Weights of a small transformer language model: vocabulary 8192.
MLP neurons of a small language model. Each row is named by its layer, matrix (gate and up: input weights) and neuron, and shows model dimensions 0-127. Each number is 500 + 50 x the weight over its row's rms, rounded and kept within 0 to 999. Numbers have three digits each. A neuron's up and down rows have the sign that makes its largest values positive.
Before each neuron's rows, "fires after" lists the tokens most often just before its 100 highest values on Wikipedia text that the model never trained on.

fires after: "8", "1", "2", "4", "7"
L6.gate146:569443477545606509501506534407459508488517533464529570481548460507566534543552450523472538409537481481379519532493495447511533583501517518446482559573534485496490434402481470621460465504414560483474544474466504468478521470461445447561460577557523565572547474462479539602529468424543482479454473406534459443599538510514418518546553426538528468540591557533484536451457610503479432496544
L6.up146:522479478531467480585480479599560454493562479457498515445436518441524445499566457382532440480511454499502569538500578564456445458507455465586522507429488477534503507428474534445438473524523451466544512473530490520496440430433531529451597553439522558462540546501510474584485422499541452482433442502418489608588441507486606503478511489418467512472498450510417412511469445529529516426460

fires after: "\n", " "
L4.gate264:486469537502559507591573483448520570459524490499460543373568452552457486482459515469409417434458489546400421564518529507507490462522458468474493453496472443518542434404448504521430521531537533476482456471518427529413520577497427542460505555512525520431377409515479517516459587469490498596466499565536537549482524559540514540461469429501463475524467463528568605450498492460550547513514
L4.up264:517559547533532466485587610442543512483447535497468461453502456518443545512556506420424435461480533496438532556528447594526497432485539462479510489451566443587485498385402491566459514555478598437565519442489446515435488538517486459483534523582450475492397530582511495497435527458467526576489580504577548486468586470518435529553492438474494593592490526525502502462482450427521583498520

fires after: "2", "1", " ", " In"
L11.gate114:513433524485574490418520491495473391490528560507511560423533501560535522505497452529513502432515468453450562595491554619531507604472517527472534461580492603435552542520558485487506535515396499544579507494513587555577509560440529490623528482433508465497493447504503557471518507493423384503421484474546447526526513488486605474486484457551537482507500521447528553494423513403570538543440
L11.up114:489507537479481435466518510442531421426473545440471511561482469554504493443490367500473432412553412437386496544448498527493472475523428528545479509563463540431574508486478516457514470561523497458448472496482593556536446511473516570494555563544493565542544494561574578532556501497505476448436465571497419477563541411527526481460613421465536488496513556365564449495334445595494495472413

fires after: "–", " ", "0", "9", "|"
L8.gate365:426530539558444501504501530460480611535448526449567475491565513527511499545534537401505490496489523466550451456455567515452481530505450502490601492496484565546463510422447454500495443472381594550484465541435442596439491512444572478573463507452373561520506401602495444502556473425501466537508518425489498447524553468410466525460469464530508518514537477554469586488618508494539512524548
L8.up365:434432592491555526492531489502483568514452524501490483509420477538467484597437415447494510472549524559559499505502485506495498555575495549525527497555447465537528492536608484430465556488520448583565526517547593505445574517488522504538514588499405563437541468468505479434535466505458488630439347530502497505615464518408499550502497564442535477543510538446480467531553572542502404429489

fires after: " ", "1", "3"
L11.gate351:450460427478498537476492480417591617586597544500502440476525539533496512465499497428427459555553513587456426575422493493505524540560434466479463406484420507526497497540448413479464522545477440532457480500555485555416505489564437561521465473487434548663460501573517487550559514571490410521487573490457509562509491440465561404505459460533471465578504559555553430414516510431524557466463
L11.up351:454479451447532523499511448498471505520516537479589389427522518492537538496513545465482446450608472519473430523437472428549531649506447412482564544542465561568392443511546490510492489469537356445430504528482472538455522484514499500551574521498469478558456480494595534605486428460501493542481488440547564467514580533514540437623540514493441449476463472460580464475494547438447603471452

fires after: " ", "\n", " (", "-"
L5.gate201:536545527506552551578512548483457557489539402448543538516462539518496579422476500428475450427398478511576399477493511493571591531543450505474525503562479445405538478424509491567445614534527546532428546504479593493539505469538443424473520524526512440379497406580491479505601453524532525508454460440499502480602503616454538416500590517484467465557435489544476540564574458497615529515568
L5.up201:422499492482637501431534538568571572507539498456555513507541519604545516475407509472467510496438540506524497480524490392483493575477501436470532394458549452581487429485482394530461455515473476381517475485529581535559496512528495502461493508558472463504502452526491536560535383450499507613520483484515496445550535512467518543446477534467408463534510507551438496483468458443547505503489

fires after: " ", "\n"
L6.gate408:458557422460555602476580507424592531536566509557477489508430477560513507459628496541492524440467539478593504510480495510517586500486494516497475419545420523506524491451464513525564453490512422466517541453590539523462501517557444424508563528491530644528453513561562522564554519522516587467496343553485522539470577522459443548527464422559470546524450486582473544489580446400494512508501
L6.up408:516450485429501450475529518456450512495557520544493509431494613423400509491491536545454458415504415458565476625547544511462557525480466532517569477460507528542679499465457475454471473461469389608534423553562437500467522525547477537531582589615590510511486587520519521615461483468513499595458501418533444467469535482476521512563521432599488469517460517520431594498395498454494557466486

fires after: " United", "S", " U", "RI", " the"
L6.gate369:456452525488506505478520435506569596474386598470584553527591509568515437544533553464487485407543536482598436527447482453535550465496605433465605527513572508537533563513584531550424472567512465481436490444457472475442469492500475574424504474483536473499490496456471497529479503430511425519486565429535558463543508489431435561565431387637459468471562472491521564485430539480527541473449
L6.up369:500504480514416549509478503573443422535488533496485530556451512507505434542517471466431403543521598479444452459500441527491418522487597498477511466460514522568558486496492577615406434484441502512526475477514463497443554491463464623496478460473469417513488473550431503520487627504532474593478572438456497501496562487556403574438517560507500448521478535456563416475562531564445539427426

fires after: " ", "qu"
L8.gate199:564498420543579538397596507404410542422548561522496555444539452520499536362586586532522510450524442468587438427516493486453541545554496568450494547532514515416539452546494479470466493426508444485476571489597521456509518592512436483545451528563521512446534490525509533430453498518520498513336436454479516480566479411430507478586480530503450511540478589561478495560518538478505562498504
L8.up199:494478408416392449513539494485505483468574555483528546473550534458462481591484557457512451421493530571532445575526437533502532430551468578435432380405531622438381465424537471509575439475410563566474415567454459523518565431503449533496457520485462537474543544485441544507512439444474499551524448548490459503525462490490583540538623481582548484532486562609480470473514453505573547441510

fires after: " ", " re", " Rama"
L5.gate373:502539476557479590551592570460452455547478468457495621495451490423479461506525515477498513482405481490589483473498609430555566411478470539488460558483452511454570470466441562549461459463528423503449541489539499449467523531498417626519374563558484472448568424522569528430415523465439510469409521480562512475505552556483513451482591446487456464507536516546500488463573557449510525516455
L5.up373:573585482395638590580505501514441442573502503486598521463517491492502484439455559508546496424540430554425471503501456502557428482403468566431522501450465539510507465462530529398484497445475554556529535489527497510478512506527490624553510498510434413470542530482506656497461469502547496461472596523451408513503530543442485547547562537527615441450446509505507602512460509510486466499543

fires after: "\n"
L4.gate320:517479516489563529459527532468594532494501481513483525414389527539565582330493528536490557534461578573527537437533608429594496517464518488472556493541501480455617531503542544526467452528486547485424518532478577468538555471559438455436502546487557480451454469521515484525487422513483430508445465525576557543455519473494537576457470445486408558480529509507480614531497502534582531493507
L4.up320:463523542573535456546529585533553483454473534488472490402463459520474505445480609443535512573523464507499526559500524463545410504505530568596514453459572500502562488442522609506395460512407504498470488522453456529470494479498319489435616535540458453558508580579502521569447460458495486562483483518487502580505453528511515466445483412597455536503531516472417514498478448448574546579498

fires after: " ", "1", "2", "3"
L10.gate468:460490448427483523503453525536461458489509470442464463511476391557486442420483460491557519554537509458597475504504585470503494517497481508558472512539468533598561481578461477529404488489427466479468539380480495543518511504450403512521470538518417549516553497463583463559463523499443471447429577495515534472527475454365540587514631466468498585595494545549539466488379524573556520579466
L10.up468:568455452447470453502530476442509536471510527514521482570432576503529562444442394466562410484499436480467516462448387469433490559495499461438539509597549523459474519486479501466536410559468476553423498506478513550498520477466487632481487542602540485551582477411549538499491494469567520491486440504465607439507519445485518420403506462515452452515505459436532574398470502491490498422457

fires after: "0", "9", "1", "–"
L8.gate157:567376499538441473503529453459515504494528477544528516437448538511504503434466492559453453460497559576618509433456622538540531512486441552489498537570536484380564520512565512447530491476524421425501518397517483406525577487450416516471543476431540434598550493539488505500614588506462434541431546445497531634552479454440540475443552565500535554526540493355452487456439433524511546480530
L8.up157:561525480450531522513426459507454429540477613542376497515527484496548491509496511460524527539515472545540514523553445464485451488441520539508489544552416449477464517423526470546492375490554460552532456558530532451418511526493558420468602454483473554453539543494549486499559534426496484448523423471578433453586515621574493497567459556462574590562439524450522569483521381473504463405449

fires after: " ", "-", "S", " de"
L8.gate277:434425477422472510458550519453574464593519485423469517497547475572490590465555480461426419553535458497492579496517485452561558435567387569512485486507526437455568497534514533521565546503443459551480477507550439449511516572506383569551511552481500456531446547530505492492468455524610461574511529494585494555469557520537497457526600536485416544625499506602579473514520615481578508471614
L8.up277:494421572539550567490605502539465476503538466433464489463464487499490468445490492459492466509435434533584476442492576540469534560597483424467466602460478469520450505453490545525441563490537518522471462533521519369447416535466365506584468459501526497581495434498589480454621431474487435509493501567459409419536578467456414513396533599475542548593527498555465471464534565516534535559464

fires after: " (", "\n", ";", " was", " sub"
L5.gate364:491619517489524483466490523467435540447502456480439456506480536557479520504429534479478528442487550446510482492466559405586593472449568471458491390512497465515504467512478497580408391539469546491463462486502506484585586467595411533462539530529529420488501491636465521422462417495473563497495454514494487541419479508486496451514543495498521560493480530533416574517491548670554486547533
L5.up364:447499497524560552470505543523526549549570366502482482483498615525561581443468539570504398549433454503541561494472547465506554455605535493510460484459498531538546488513508530596477503500485514376497463491572528556433544534643422480470596506503394457429510481578526514482513394531527455566430452486515441531516524481522515460491528465496448550467442538601452561495573512525502473468465

fires after: "0", " ", "9", "–"
L8.gate74:510561520430385526497528454539504522452515490532482536496497587586569562566423474529415421532546456591582484532515531495514470527456469520516441516542550470507528444341578505515435599394388481504473492455550433519445530425465500524387511592443526465493534469545473389552512465440402492508515523406391534516587460459495492494531429419463444447517474489528516553495445447462549520535488
L8.up74:500470518524443437580455428494463520540524535514483585472473495469449507490569382514508562476531441501560429531537473589450545509558459556569562582531429546498544471535516541516454551455387456576477571538617586489528531480572460518476568531460499525422495530433433507474510468581514445466520483502531396477646502542565498485523496548484601542477492560535503557422562576542460442532579

fires after: " United", " U", " It", " We"
L4.gate71:500426546488500591446463441493431581508473577466589405507455510455469477575493382492506409478500448509547443447440540464510434530478539478521446497489473589522450490495521442426500377525509534510451504494473506432588561564491527566490481484565599460431526505499352461485453494508513504442536525496522522509531572492422549522505476548406481510483557495462409557494587454489478651521471
L4.up71:483459466528548514456533504516581489611504529556490533478519567542478390522478463565505436551522587551408468509477498519482468480464518414464569492442479527479480439546388526542440530477518512464428582493545432446419444523546553554525443428392533529461516592457462528532540413454487485515512447580471487519387575501436546563516500542503489471591525423491489495569482481620421515541427

fires after: " ", " \"", "."
L8.gate128:439453465467502541483449495487466524511475422421512536463450562551437571491471414471556440595457461512564525484495527459503499586563460542458502466447365553369493457557584482502516440591538534494464459485434499449465588533507455551532462572503413543578573380504516560499441457530466440414499553490593496509528538438486569472406564526588541560625554539571506455498595447499540553480600
L8.up128:564457612489487567622527469489488518467530503452575592516566448483510511398484493397493466529560469552483442408455549439427543582525523465446511539494459549492553444538481503493431501509514410539511569480467492484501459508494520589530469535454445517497488421508458481424498548510502384443521583433554526450536435466440466558522481474590576511460532563514508510566473441523473528486418

fires after: "-", " (", " \"", " ", " Al", " Ever"
L6.gate362:511475532537504559541575551483457537557445541494507659416512484514475564431466562530443445498479496549540528522551493350512532480489420510528483537432524513462505473508463522578575489639495507444523444541550519470541518512460423453530469595459466514482514474514476575437465467490544469563428483403485501424457494528487505472440587473473538522612490502546458402415565543415571576546571
L6.up362:579552544530503497451478516548474522467549498490474451586571525514547474443382563429466441505436522467430496500496567441472490554428457493493448361502465478498415466515537438398536564511466472472484560551458562414535541480490477493555519524580522510412511538501493461557540382449535378536501485465507547600540431526445552522605561538579486483456416504558516501528555448472472537470555

fires after: " ", "s", " \""
L6.gate283:524503431470525526483605521402495554465429503498516522388594483434507420373492484578547538500460512456513551464528512421437578510476518485555570587582535583431561489534503485567544480529535472566495513450507504391451560515459510506574499592573554515474428481611465564457465546577422503552467512488457512546611533441468473496490501517474403488521499535492489533645401527490596547473542
L6.up283:471487522423455480458456509510487600478481444483514500576539522576523554583416485493503469418565478466565467423489511445525495401404504426509390430503514512454508493439505507551509502489509577448498545436432527481505452455454593575451492520411569478452405512555512410452500468514466556472555490440503495553479495543503536540511444467483588525540428537415447451539529531495597567416511

fires after: " ", "–", "-"
L5.gate81:605501513466554516452526516524620502603453421415513584478511523605476453467490545552466483589540467550533545563542565528461496534524457554530531528482493553425609486484557423522485502485463624512468579483542440418537483504498467471495447514461480462470479399507566489473550453452465494478405455513432468509582524432495415426514475488438506520599505550504435537586539574449646511529559
L5.up81:529489512452504512479460510427504569537481479471494472521415480533474464584524489551382437584494441497510551582557472439446513485456392602462533540541457580436517470423461504520528444475532540580476511490560611513506548563503497538508459523467488492513491495479410485476460604441385516541446566537505557545535574451454443387575658496386467500514540600512516511552468521492525526505609